Part of a small language model's weights: vocabulary 8192, RMSNorm before each block.
MLP neurons of a small language model. Each row is named by its layer, matrix (gate and up: input weights; down: output weights) and neuron, and shows model dimensions 80-271. Each number is 500 + 25 x the weight over its row's rms, rounded and kept within 0 to 999. Numbers have three digits each. A neuron's up and down rows have the sign that makes its largest values positive.
After each neuron's rows, "fires in" lists the words (lower case) most often at its 100 highest values on Wikipedia text that the model never trained on.

L5.gate694:509531552486484518479505497472490507495474469535515492544512510488520522515499470446491528520514495541559479502500497454528528509512488524501480487520532502495501525488469486507545499496503466485538505525539483521515461506486463488474489537484489509466518495513512519516511525512519485505486559497499503470531527512501516495480503495476435516516499512546501564523503553482545526493494516504512525535510540479506538438477464517473528524485497510485493486514509493528509502514468520489508491536487516516444549533507509443478450473456532528500520488505558500487469516473474531507
L5.up694:512509506469534459551501468512492498439496546500503491533485519468493503501468578528519518494506512450459455498451521499507499515458514490515516514518505483506490456509527533482526501521514492474520502513474505522513499519474494489513471500530492447483520496508502534495523487496498470526428496476495522490492503515480460477478531522483530474493528516511487513534491541522498515457507478541511537498434481511506450517490511507473482572522487490470490531501491526511537494475485475495477502498546489543491492528521504477481479487504480531534507477531477538485516492519464527501
L5.down694:485526492526490475481510504501448516482450517516494492498496435490526486496508509506514496465512500509489481489475510483476458529509519467495556477482515473480520488460471483523535482536488488508472515542553533502539505502491504515508542534497518489519541492494491493469474528520508545534495487497494506504529475448537505507478510535470480560508469505532523486471447491527506481489529482503510540537526534482515495499521494454457577466491508455516541524506497477530502491491512520497497497512500489516536475486490505486502470516472520494496507531463507485482451508459545510481
fires in: "the", "his", "each"

L6.gate1087:480498544534537488429489498507554475529529496521527477468535506509526485469527512505498517471534472471503468524474436528521492502501510461515506494526520475541460472518513491552505465489499532485482480505498527536522506508505487497526477522500449478470510525508485534507457516519513490466529492501448453511498520525494459502446507477488480485522491475499541518475507509517487523479508497482492501496494532495503524490499538501522496505497519501530513523498499519506546485463493467499508519498494517484504471450486484493512497505508507509526517519529480535521522469487490493478
L6.up1087:512505557519489476449516513483493501523489464484531464526534504495504468477523489467472542531448555503511478469518506517519517478516508529511470486518472511519513491479512473540523519545522511501547506485487490523481495545488506450484499485459533517536483499479513480504489509486526486533474475518481546500474495520488472467533465491505530512490535504503485478510469482498505460498467506511500539505492506469455483518533452505454484487487515523514513529538480503473503467480508510512453506501511527541522503536486504507519501528473484468524500500527517500530444546480496470493
L6.down1087:470498518517519519508479518488490521493488563537490499498506502522494494508536491483527496483501543507488464491453520495475492516520529491516503493506517491462501495512579470461532500476496505486513485504527512502450483455484550494517513517450512457474509495463515500496541524509489490510545528510529514508483490495482511500484542518477506535478546511514496470518474537515488493501532525502491538470478552470506465527458471511514491499567453513487468519557511490477545551496483505507519455497512516512493504506498503541521508487507517518480473527484510493472486544454525503486
fires in: "all", "most"

L6.gate1240:493480487484499501489524452462493525505511480498492529519507535498464486524502471486513517443539503508484494481500459515568491483535478508490466482523510504478508461498469554510526502498503493482521531536490456520502499527518516492503536497532481469471504523470500533559493541497518519510500490492529497560503556497530459526482462474495536483496501464472462511460498528513508442502486439538521510474476525511466460498492528495514475505468496480517534458514527455522501511476485517476530513472519477521538471522497483471489468496501489489484508530491518511508485512492563522513
L6.up1240:532513480548501470521473531510473497498473537487512528522532454497469539491473519484465504486502509546519499504500496461480502505523442511534491477518497508488500531504506495523502512489504485517500491532489491479461508521503514485530494466485507491473520501543507537498566473510521486518467478543526483467498495537489448458499527538531481550507506508432486503492493487520538497496528501526471438490508496504521508482513495472489492502518511514516522483533506465481485505481474481460521540482551496472516473545471489479534593551489508512510515489480524480453499544512526522552
L6.down1240:541525499475493492529546495511514470498472493534462508499522488494514489474488446463459515526508491520528495481511515513475505540511544491490543536479538522497475561549544468551495544543502503522476442503544486505485533481523460459474503462551487467501517524528442502533497471525487509476498523522485494448542479506530505520520496495488494491511478543477493511460494467527488519457504462506482428498492514507518466474529557505501506498497528483458498501461489472500486449525504474487480519417527501498510528511488461482524513491490493503508500483481475532504484505514451471487
fires in: "the"

L6.gate333:516488469487503499502512477448494534541524518505517479500508525461474491501483514452485532481491505523437504488535518537492451525470502460477450476485505500508456534488461501493510498487513510491508557478510494502503526473529450501494473503525519524487483512458503518535487489495508484523517492459526513497491478484470515493485537524486530502524495492484476481479481509530506508481519528544507514502487509475520528501495518482483499502516535476475492498465507492484513511508448519493501500519499442514534435471479482484561490486510484477528472541526498555472513502507481487544
L6.up333:513509512522475534485521486544470577526509499498518476520477484483490546524534509488509502523481479525464510479545512478458524467481481471516498518493477476482506514516503515503514496522523471502515498519518504512489501550501508467534488479507532537545494479494499520510477477506513481454511486486442413510501459497508505504590537496475510458455503503482495482503537494507525538521536513500499469497516477474502504536478499473476549557524468500493519522494517471515497516501474510503481449479489491482533511492519522489525459488465504454515496533522490527461484531496500501477
L6.down333:478524525499487510479535503501478514461498485479485515456513529499528504559460483510493496545484496469514519528505494479468480499491508534548454480479485549537494546510478479477517508571491508515473523520481479508457476526478506508495490509527537492526525485504493477496501457488510482501495495516502533520475489525499482494518531481506473525499559503474488538504496462502509495489535485500474493535514504470519494498503454521501489515564525481523511468497495528513581505542462473506510494511485478495488488544522508459470524502481435485471528487474484479486512545511510484515
fires in: "in"

L5.gate98:518459537486508537497491512518482544491515480484484516505501454541491502463508490512477462486488503533505447521495484524467511488528480511515462523543490474531477506516499480446512549506496506500492512585479499491510548519491520465449506504467480485487483488503492493505509532504517500477500558483491502466489510495515479538522507495501529522478491531504479519477497538493462499494533474509498474534483474490488489541442533485489495474506486501517521485525465508503460492507456491519502449503498543523476548538505477490491515506499538535515516504448499541457512464479518482541
L5.up98:482482505507507523520479516442502505503514479511485485530483486461494482490548539522531488502489490500504544470550545469501504478516544494489472510457556515489506532498483460424471517488460531506508491457526507487475513487495504524535478522522508470472495473529533503498527465503502438481485488492454527490492539521515509501487499527458505511450484494496471523476474474488488493528498495496484464487521505523507467523516523433515522487533487509513512485476480507466475474500490503506491542498476494545473484537524479519481485499523502510495498514480493502460509496543460517467
L5.down98:521508503510496523514523491488516485487492547511548504497499503498445503495496478490466492464529495535504488473490468523502502512498536459583518475497496536460478482481491496501472463460460487457462484567523480492528536504530494540450503485474481529533501487466494529495501470472483514479482516512521502481474452524484505524492522543498537517471496501488499486461528524477505518507447470499532516491512494453492471497487484521486484485506458475518507550539485432532519527485491440479485484520525506526493498499518473484510464526484569494543487482494490546465488505510486462493
fires in: "on", "of", "into"

L5.gate1531:514479500493512507471562512540507518490490548453476483484493510504498484498511483471488540489519481494493516485467460538528479498514469507479604467507472498541502514536469471531490535488532524488521477491502502516453491532482523497495442513477496537500504491477486479482548499555485483462553503496461480501498513488508458521486491493487476508481513511552521469460467536530495496477533461489486535479510478490506515462497470517459536490512500484474496529506504497547475464488482533536483524504495536469513496516536528512509531501506453536481474540472520480543519519479531437503
L5.up1531:508544514480509514505457503508474476531530510471488495543486493487514504479479500524544520493500534494493534454535499488493477523484555485502475473495501516492495528429554522474531475508509507527521472459479527534527520517495508528511455470469513520490497480486460505473552513493518522462515544529501572478520505498492508526496468526457494475503564488493490506483497527496491483515517517501523499492464509485509511505467522487524499473517466490466517473469545545537573485476493475488470480470514501483523502488479512522513471521502520489457478420459500495483466467466539493534
L5.down1531:500518464512487489506473499488502455501486518489485484463531502498510478505492522494489461463508476550495487460485518507516502537498487504524505471533491485494524509504452488558471501525505508524526518491470477491517502535485506489497517518497492459517464513531528521510512510504534469522493542477495454512498534550521556485514514471521529494497455470533494486480522490496517481446490508544490530492529497510498500483508469535517516502498542537510465494527474496524495516475454478560458487460507461508501460501465448501546501473496512529533540504513523572462490494526503490474
fires in: "the", "that"

L6.gate1491:497498535445537511527469499510507515500514491443463499459485499536471520507523517487480503534462536511491531511493548487497513448494494465451464470487497517491515509528509461496520520535466520509492544536526486487517513532515536505499472489514495538501471523527544511518503515500506490480514492457436502480509455491513497501477596472482486461466473477465459528514515547523494470496492516475504499516483517493500490505460514520510483498544503499483519480456526495519546483511468481488488493476510516500506491506545514506499503511504486508507470475526459495493503529463519503478
L6.up1491:495508507501485497511503527486504550513537482497537441496544479534543507495495452515498458531488468492501484481458496513506495480499518518498492508532503513500516501536484494455453475515523483498495510464474507486472453478487487519522473481497556526539471540493512524493480511547457500507516529515484543484517512502527519492495487496488531481531484507495479483502516537525477509542468540488514555530529492487505471512544467501509496490505520541479480481522473475466550506496507507473537540504509515492520515532480527506494474488526509545507485523505454521490529496527478503477
L6.down1491:521506538506485514469504493512505511507522521514528512525453501499481484527491488492492539508523462481532521498501526505517476511537510503536525529434502481481498488466516502562492522595481477520507522507519459509491529542530500521486475538464487481507474493514472539512517437471522513564446486505525504497472497558496494512485468555507495494460481492530523548523477479512469520530502512520489482511486464477505506498436489507476506490452506494489495422520500515517528555495524516517457515464467469502527509462499477490525516498516468521490509519472528476478501539514514512537
fires in: "from", "to", "by", "of"

L6.gate160:485485479439473507439482533491497465510523516513522477544529533490515486528476509541510464518471476517467484513481487472536493501504503499549489462530488469465523508517536489513501507509458484470461482514523443467441503500498481506474528513478512500493506496484552536544504512490480446517495514496518567497494505509469468491529455521451523513472492487470548486548515509479507490519492522564508477511508524478481494480514491512460511517478476457495526507546509465512487512499509487462462502484501514518499463494555492539486479502493497507462521473503430484529497486455471508493
L6.up160:506467508485500507500524523512494473533505490513540530500528494488515522460513524519534500515488506491489470543478495523490523478482492517526469520504496492543519474511479456451486457556458541476466565475499490515543489497531438525527499506456484509514477491508503507552521522456498442521500514524510497490488502515503500504515545485472500453479466496497500512521504546490444507520506575524507451524536459544474501494487515513508506489505510511511558539467512513518507507517523540473493504521540464520497496525557510538499535512499538448479510497547492516513523543474487494479
L6.down160:521506491499569544466491492496484530525472493519481520461491529487479486475528497514528517530514482539510498483490511500466485462529506488522514504539517526484545545503453476522482483605526479468477419470529490467498514511518491486506508461479487533442478434465509464485481521498472528497521522513519521540464516490467502539483499465450478499538494526477509492499467468511532492477479478505503485520497486509478481541505483552520481530501515515478517496490510525547534518463500474492501502481439499489511494511499479525483522477468461483445525514502503462500499515525454525509
fires in: "and", "it", "to", "which", "they"

L6.gate375:478498487550491479520525506516448497535527515520529513443474493451471521489490500457492528496507486513493560515477486495491539492514505516479508486512476491445455544473496526525503480500548487477522482509518510501478560465509466490487509549514502485480520470533463468508491537489486488465460484506515523477494477483520487501540490478467468497513533545492533493475491522493518517452498506515472523515462526489526490498480490494528494468489532488435495491505512514502539479477539494494523517504530521471495481500475469537501495520464477508482496528464471499509500486496482511503
L6.up375:458535477518454491448485511569514496468482456507500495505435497485492495475505477494525467535497514502479513488526492565483509515519503518493485451497481526438531487458514485504491499492540495509486494481458521501460495524458457486477476503508526499495511480517474495481496474557494499528460490501487528496476519489526499474520508466549518522516511444514498496471532493464512530500484520525488560549485493566514467515509459529501461504501493481522531487506512536458471513492547509531522465487500467496504515494483509519554418507495476537498482468509486497480534490470500476479
L6.down375:517465497508531484513483473500524479497515510514454500488465503528508540505542523496464500557471526521514508502479461523454494518522471508535494506492486457533536460525478507484486480531507564543496483479528509506515497521498483519489491484510513493482483497525523515527523500477532495478484499463516511513494483511502480543523526485473501474513495465488495542463512508458511493512496502489497489490490530491550474537458451532482487479528511520556524523476509490515447508489536522498520500461481503479505494527482551483481433534552522509513507519478505505466497493518505513556
fires in: "was", "had", "is", "man", "were"

L6.gate1223:477545522499484504505481489477534501558483507474489500523528514474500474496483579448512538512491468522509466471529491521476517498501515491458507474496461478486573480484488472488448472493480550510541547498486468468522520502459497492461499483525495532480470483490484489510501520531528502526486497495537500550493490514561512505491485488494460457586481524449499514525504504537494539499502507500495523451533462491496489497525509498489526504535464500526530504485491536526480509492518499483481502514462516499525505519492514510501478476458490535518543505530506481505507487498516514470
L6.up1223:477488526469526520524481522463513503511493525495482501487490524484492488502480564500490505475524498477486530524531490480524518452523491502522458516479528469488534493506493521483495501532522485506481516517451508497460501543494505521492520468509499468516486470494483473510500494496448448532469481504467515491525450556484487489508507497434510496476462481522481551503504515503515481535513533534503515469497491547515475531496499499498540486503549532482518495503490480492514544469455469509504523508507451561526481477509520514477502517524499488457507514494480479520508511495511500495
L6.down1223:482522532478476458517500457505470470465554493498453503476464452486542493535526457474503485509506501517517464445499490490519490505473514525512505484467499509524465455507499530459497543511561497526537506513504477477479575541478492482488503504538508473483518494485446497493464514473484501513491509535527509485534441487541572494506467466510544528483486519485501496506489511482540499529510516535482463515548500507514523546478483488464482557487456503489507468456496503499512496477507495517528511526498505504501509505492518468505503509481497468504498490510521508492524464487495507511
fires in: "is", "has", "and", "are", "as", "least"

L6.gate1184:489488484511508512522488513538531489487520461558481494517484527472520455485504469497543485478505495495522463493498448439471541514515511490504524503491519496485506524509475457528523460486503519497515488503484514504509507501499473518527531501485511519507490506477507505511490504504484510479518527488509482508488528499533547508471477500518522532493477498461525504430498524509480498506469511501466519498501487466493492529519435495474492487531477496496526481489485509498474548503527518503488526513482475527532478483503497515467532497520519496533539438479513498476456496493533456491
L6.up1184:480529459509531492507469505507508535512542489525542497542497489518504488493469482478488543500519504492523531516454516513455470515476489518492498538501504477454532510510531478462511525525511539544539512512484573467467493545503507485542498536506508507519512469508498511483508475481525472496486516516496498516506547455497494507516524501515479467491569426463487485498461495512486532460482412489490521511521472519455510493517500559552473522513507532487510523490509516451475488491526481474488506485493499512504464445501490535486488484501488498469529517511473529484488482550558528498
L6.down1184:538506473462494522502495489549415507517525487527477489498513499485501509494550530470482506541512561543494545487538510455521488488543533514451517508476513550528518478480547468509503516521540517467468487485486474490502489512498493475530481493512548490481521464507511476543471459523510529471502431487506526510531523496481472457468476470516455499512474497493505500477505494499530525481541470510539522494516486476524468492500501504507472454513517536475523491520531499519448506492492499497520500462482496521542485462480509526486488462511471493495443520500523492492526522516492494512
fires in: "was", "is", "been", "remained"

L6.gate711:514545553457518474497513514499472513510490524524469503505484507490495472476524499459503535526495512483474495453492535499532501514475475544437503529508514524491518530554464475536499466509541559512542452557480506488502502504545499500498473511519503560529515511493510529483471511575509476480544522493508492494491477522522502482477525480501487480492462490503463512515472463477504487504506515552501491492428496492529510549539480480476502494511517475482485500517492444506530522522479493489472523474516518540501501479550507525470521521465488510531479483489419436526518444533503543549
L6.up711:500531491497539493490525479514487506538501486468449547494489499514503495511479553498514477518493505512535537497503544449548528444492521532476508477481528486484529532482491508504467486498513517532490499552492508519487527517521544505468496488510507493469522456486517482502473494510508481466489477490498500511490497503477514517508425467478531476496505515450458514454503509497537521508515527492504498493470516516462463494481458495494509510509515440524476495480486509489485551508528486459507502497483455500483479466510502507501522490500484526479523486496461520506511526508533490549
L6.down711:475512461465507502487532479483520482472560456483515487520520504454454498502506507479509496511497542466494481502518497511531509503458510506466522459488498479550497482494507540519508486491496506512486486547473525523515536517507493484540507473495506513509474518519452497494524496510451521506525540497454442512493478517510504513490493482511488510469480488506513491537481523465522500494493494512499471503516474481531515566479480502545477503510459508525489510486517519496513484446483529550503461516484504524457528514500499536480528520497540493501532480489485517497522468508538531503
fires in: "is", "was", "were"

L6.gate476:468484490514480505492480505503494504489510509500539512510508459480478515487523532419485498462450453493482464516499477533521521500497511496469506489476487464494511490490456515498503472508514497537488436503505516496475512539479492477494543507499499459472510505488478455522569472499488487479538535540534460523520501479465530526509500489527483535524526482523515534491514500492501490501486515505487499491512490466531489569524514501433540512495471477499508503456502507525489461491490462471519508531492512496494527504476486497465517502499466448497501475476488492474519517501550498512
L6.up476:453508497496538520513501439496499563479531482518495532531480445492437512496509552475511506487493562543492510488524506469515482468505509503495478491469513499474485484512511503511488509494489465515557456550514531516516519528503484527494495496497518513485533535466500495462489515487488461474494514495515496483501510507543509484539476515533528500520501508531497524517494484481504504486468477502520467464477491475532531533489489503494482519502493512500465532455476509490448506448491487483554479530467533499465491498499497495517512480504490516466510485528488474500508478511524484512
L6.down476:534498517537494507506509486458520468500548510493439501492484465508524500449539495464503541490522502488491504499468536515468479488435498499500474548488495481484514485505457477470472507552506499489476478479510550484501501490483506519521526503512498478484500462477452466516503511502512473448551506519499532498480482465484543487501464464488507480476502490484459506533491476473521497479464497497487481520493502462508497498494520524458495481469503527539496499510459519488493481494502507510541460501463499525478518500506479459474484422491524523509543457515493466487563505485485498479
fires in: "is", "are", "was", "also"

L5.gate599:496513487501556515518507488487544492489513460511518444460531513486483492530527484485483460507479463456530522493513521499469508498499512483519459507510484497521533507492488474479490547508526540499497531455498517505518526517506503530490483496480489479536478515491502521507478482469539501540509505462497494509513449475483511461518512459459522507478504492522487503523530516493520478496518510475500516531464525505506515551535490502489505532516477456481467469512514506495549490493464457535497497509553519530512507518479459542509501502474439530508446523449469521495514457498544461530
L5.up599:474524481532581494503516492446508480526506494468494488496513523504523495506531494481513475532499485554509486491522565508523486480481490472479472492471502505498509498515506502515511442537486528526514470497496544488503512492521499508507493481485519497469452489517520483527455535536447542506494548468508510466476511489488518485545459504486540554506445535528513523506475484506500492500544528485525502505514489482485493522544508468483494522491475468473478498475523503526515491530521460496458480485529445544514488484472505542498493459475516470512496513440447490518530515517473499521
L5.down599:501536483503496481502529488537469466495520502463521469547475495498487495467468465470529531521477473490467468486523499497550468504516506462537504509503516470497477489458485503486475458502498490509464473492470487517536521500525482460464499467517484494493467503487495538506485446514499497484501503525480474507516487457494496460521494530499526477532515485436457499495528480502471533492502490534477495528477501524533496480522508537506490495530520479504524477513503501543566520479436508512482521496537473453499498496456556464463507497491483489493501531532467499472475508486510517496
fires in: "in", "of"

L6.gate607:509555488480502520502513475509475525489499496488487485506494477533495503466476492470513537489520554539517485481472522554508480510487495511506471458483513478516487514528506511551497508510489477510526520510511527481488534495448487526487521520499521499445509487520473448508485541502489515515488480505510541504492523487526536516487513524469496531537481530508500528500555495529548572460467479524491522499494548472522475518491486490545514491478470523485509482482465501519475458490504513463516456476518498496494481523515482508497486497482464512484508502482508516507471526515518547490
L6.up607:517486486502492472482501516486495484505482536525525505487521507522508518498521533493516551481536479541492506491487573563523513475510493511472534549510448543516518496502483495527509480487493565537513506529518528480478477483480518517505501472510536492537534478497517489514512530495503513552519510536551525481532504472520485534478503500504528455506486496507564494558500464490525544456495538523456536507555493500475506485478472495479523513497490460517482523478498513508526503509519510478482463508480520525474509472455461488483487466500528516519523482491507504494464528501518463523
L6.down607:469461492479486438533537467533465507491509538499540534506527455527518509498494531527499512497493476485497519514522464505511502513523511518486440483477516490524520501484475532488478524495476510505513514486520524513493489523500469533485514455535538511505542544485452473514488511500484546467528485474496461514495468528514529481557491499493499486492519497524497495503507510479540481506484503449519519518510500484468482498494503510501503480502532503488535483522519516531494476508520441533448456528506514501505508529490510500506472474540512473431482484522495440494523482467506532522
fires in: "be", "is", "was"

L5.gate1421:491506525487545492493469516492461510496505541472508515477501490480481460482490470459494532520493518527508484540534530518472469491516501498480503486520519509504487525492495502523477544498491484448489521485450527526492484500502487502506537503468487536513518542507437483530507483492463526455533458519523516512501464514524490484534472481492480519516519491551525529472500488546520489489506522478462520453483487515483498495520505529500517468545520491453494478483440503514522453543518472529524481483497522551534506496505536504467479497499514533496462505468509541552448495468530543479
L5.up1421:499541536485517489459496499479491517511489500529521483482509499471509461486518494497511512485489525501538522486497505493471520484511496549504519477550528506517490517490496479507538461528497530520503519526486510522462505522533443532530455504512462502499500524516474502511464499523476477445494523470525479484481490543491517473480484473469471507506518492551505508493482476522532540491530522500450509478462485444505510512523506487480512539507483497465468445546480500510523479521470487515469489490486536499518505440544484500536495475501477494517538479487513543493537488508493448505
L5.down1421:475459491503537486455527476468510546498533485532499535525474507499485477507511495514471496510520529456547515536514496454508469471489482500519464474499483510475525496483514486497507487492559583487491539521481529513526466543523486497518498520486463504500485492508511506482494510472512441452490518536499473492433450469518514498493506482462464526501527529522515462463500510493477529511512505458506498479473464507510477521465483480511498504508504515473496564532551498502520534464486509496459506485510474527459500486507522524539491501522521510485543517474487450536509524502555537494
fires in: "all", "that", "alloy"

L6.gate893:503535500484529544536455503508452535509521512523461538474495495488470515490495512448445507501512478506524487489458495502492503544500491507507521525533515493550506511517461471516578475491503528475490481516456509506529476502493485501498512521542502509493495519517498497493502491493504456499510541528506453503479499508520492525511502505464503501439500491478488480495538484494460479526484500501479499500480509464492532516509500570538457522494501536512523512479471504498512487485492481497510489472506463497474527479490487504541527499525482498506471510455492533498471492467480512536
L6.up893:522507522542501517479520468484495486510516543491499482532529474478477536471495529497506499482508518462544463534499483459576501530505508481493517512555476517514510492520520465530448491503536507536503497471467522536526471477498516511504470454520543513449515499527492503501545483478496535528527469520466444500475502512479522507480489466475509571511534475474512492495534512489503461559522475482486472541426468520533492549486518553480481465540479523483550500487452475487507481443467452483489506514521492483493494474528494497525482476506534517532453522501531471486512519516494491502
L6.down893:481508501532499492473541479491453489529475520501507508529494473516460512491468468521540455486547475492522473507496519487541476445454451497474503505528503479529491519503487474498528525447498578489499520469488539477487524530510495503495513475501480499475481535458545517482506472496430538504496508486505488508517502515512509509479483480453507516490518489522490497489502488498535485530504527525486487491537500528530498515472501497490486526537529465467513535477460467516533441471530571503471515482492545510537507447515518464462523504513535473512522476492512493426459534524527516516
fires in: "the", "in", "perfect"

L6.gate1113:517543474498535464447471483503502490536539472524498562493535507502537517518494511504491479524453488519489471479517482553494494508505496472536503524511468511508475475459498495516455484495527489489493495522473512527492471463533495519499543533472493505443507521529482507490510515491511515482539526504471474485507480523468454517553475495509492480529469542492505442501456507541559508528472502520522474453503497496502500546479424465504462522522511495515504495496523436505496482502481499502500527491456481549524523430534535476500546481523498501516471508477517477507498481483460488468
L6.up1113:490503463496470498412502522455498500542503472525494531492467498501473548501469492504467514524513486532488517473548491493504501521497492489548453509498525478486480489517504500526498512502508547533472484454495525524470474512477555497476519462479518516478508490512469496489504534495507502509529521429481491527519459525507529498493492530523529506499471483472441499508490506473502564475527508510480517482509518511483520538478476513460520497533530511509539476485461476512503508455500543539505473510461502516477531491501509503481541499483507493473508521513526482496468553480489532488
L6.down1113:503540507484537452494478486492500504472552508474511525516565521539505507514504479505540454441505514495514485506475494506484472477508485486508507498500469511502465460471519498483455495465488519503487505522506465493467560483505519510501517550499494504492489518496499476471516517490524489492496487489458504474481493523459456486580485488513511484527516517492533478474437487490538479542438482527510489441488495528510494530476498490492511570489458508513486518484548496529498498532456474504509509492509464494567499448461567508518498498514479508510479502481500512517494465485518449520
fires in: "an"

L5.gate368:490508506478503507506551465452513522516515469480470533487521505519475458525523483518549542493520507464484499527527550451512490524503415531537449519488512526533474489536504472504510510503571504510520501482518496485545480493502484485503517501502511461534472523476478530487507522466542483509477492463472502543496459467509477500472509517467507448496533481505458431488461467492471523562506539469535495475511485474511503522476513498501509502533523501541523486525487508477483534517492497493503515535485520531530549497467482519509482490512476473497534473467519513480465506487484526509
L5.up368:517484513494484484516518478504488514524508533449478514512526499487458524507519499501490473495559495448497496499547465521523500501530504469500486505491479508530506494499478431496501489472511505468512436505504487450491547463499550499484523507518495433481481517511518515574536473517505494487497518513447511517522522505532446512516479489491509480494514473459498499494512502501486496520508522487510503518481521500532486525485477502484517463514498510498546545484435506484506544436513468481516489500526529506476505511480499520499483513493521520531493549498443505469502506480518518505
L5.down368:511500480473541528521500483495466475506493470535473525489471496489487507510528536504502504526524479519509526501533516536484577493483457510482477564505463502462490471489474476539510581423508483468535489536486557509494514494478526493511522526512541522500502495492492481519482495488504513486510506500529497515499468491532485512502483480509494462520469482523579527480487517506506524480487434464476450485502465479504478472470555511495513451474510536492472535519554545504522490548494483495515573525513502514521522472548497513511482485537530493543535529494445530545520546501476498489
fires in: "the", "of", "another"

L6.gate761:482546508519471510447510550525510525506477520563514506500478486488517520511468460511491517519489489504489518457541530512508509497475528524530473534527508488521528479500550473487422519519517515501528492510501519495515501471496448485541464474472505551484524484495476486515489501544478534501515503525509535511516492492508490503461555496527498473505511497497463519513536519500515515473492548495494472506505488494537482450487525493489548528489525479465583481496526475490479486483483476481478479533520501534536488519511511526507528487508518497490532495442459460495536508519487482510
L6.up761:504519474475493500534516467480463509526507473521472498488485480453484503473489520487517522525502520503511542475480462511482520482474479500480484491524523474531492503552496520506513454482487528525505553447469493480509511469460546487490544508504513516523480506497495496502505512479529522500487506514505484521515480544506512536470409517490493536510498494485493501528519510508555532519498499497530519473476487510528506516508490510511502519527444491488527458476494519475490479495471455513521467500498487461506485475516514501532537529483521517485529480553507501488480530481433500494
L6.down761:467522486475483478517519488492442503556480487548487480491521538472519498518491475556526513533486484484521492492505470491524461494491526517571491487533487499531491530505473480486497485472523524521460510489497489490506484526526510536492512533489485481515462480502493498501511522497479497472487493463501482511502483500472480513474491455521536512530470514500496451472484509500525492480514502507539494518524473518516507501437483473481500495517497523469500497529533501488527455482525495510518501475520513470503489497479499475520477478506508480513515524481527516480554468541510533511
fires in: "a", "of", "an", "population"

L5.gate195:464513505504491461480489558493477466530442515514459448468504489490515499528490501493494465483508571496529499501494479510480460525490533509492512475515535483487514505490545515450501478472458508485498494492513489508518474466548481475478492485447508468486512479504509466478538509488478492494504498503499498537500530502502490488509538503496485482542493507507513472494495564493502486460498530539515437485466496515492516509490516536493506509497490511474493489549505467486512524487498520515482523504468521501497492511522519487527493453521515536496489474519469504498464528467473527536
L5.up195:509497498513495476501492492485493477536455497517466521465475523532475498470515536530479485498524495504495480499499547516490476560494476482516509495475545484510472508476549503509500475481497502504474459516492510496503500473510537493495475466404476468498521498502530531471527508505509519465464459504495501498462467519489493528485509493510500455501468518459494463476524515469531500475525535534490496527482460491461539493495474500484516476509517482483500515544507457526523536502499531522482535456493501533497504508527540459525500453523477528496495467522451514500487528497484550540
L5.down195:522484533509462508514495500482463514507497507509446521435466490524531515466479488452514510544549522516498492485490535479507505520566503479511521523518536533500495454490510480503534513493536522515482456489529440503503502488489519516518496507522515477503507504504466498486498557475509501452520514455512492498478444535516516474519520535520472474495504490499474489493526507508491507503516449475463530474523482523518487512490504488491506494521494502482497488482517518504521514483519488529510520502497470474545545513492472520510516482445487474483525491470486465529467516512488470509
fires in: "first", "american", "a", "an", "of"

L5.gate527:466523528444473485507567512495464530509526509496496510503541529513485510450497532540466535518474492494452495503517468476534479490509535492530471541498494470479483523495498455526563476518515491471498474532528526526486512508549521530475503496495509468505513459510508490500512465494502536506456500433520498531518497464501492524510496487517532522498531476494527545452473518489479506545450486495498501467436492481533515504498498508481478459473502483514517498533465516528479487491500485456528468544487512450449515524484527478446490548487480506470488521504457505485486513521500529509
L5.up527:510506510481481502513487512487468520531511515518491534523545532515493520480466477519487476488479458492495465462542493526500507496508497525508491443503435543464489502492456491506538512521517537509504483540471502536520514496503521495510557477481464445467461477462507509462511474477491498558525485526474502548528475472478500503487473469500499484502500489509513510439500548522469441478486515541503522503473523505474449532486472475466551498511511488470493530479489523511518502472475494466501478486507527459484473553490483489493502497512479435516492497522440526487491529490500566470
L5.down527:534486534495463493516505477490508550483557511474491511506477541510495486488506478471487518458491503495448481520477456502485514546477503470525528492511530493507497522442491491575491499482487500458452483516522512533505514485545511522506541475467489463490512488491491500508464523496493503493492512477518500510499491494487495522497502502529507481509533493509496508497482478493537495448472470486535553486485521464512484436474527501470479507474514498447483472480531507473492474510504484499524482477508491512483509508518462501479519553479537487495492488455490531530457483542519514525
fires in: "it", "also", "they", "he"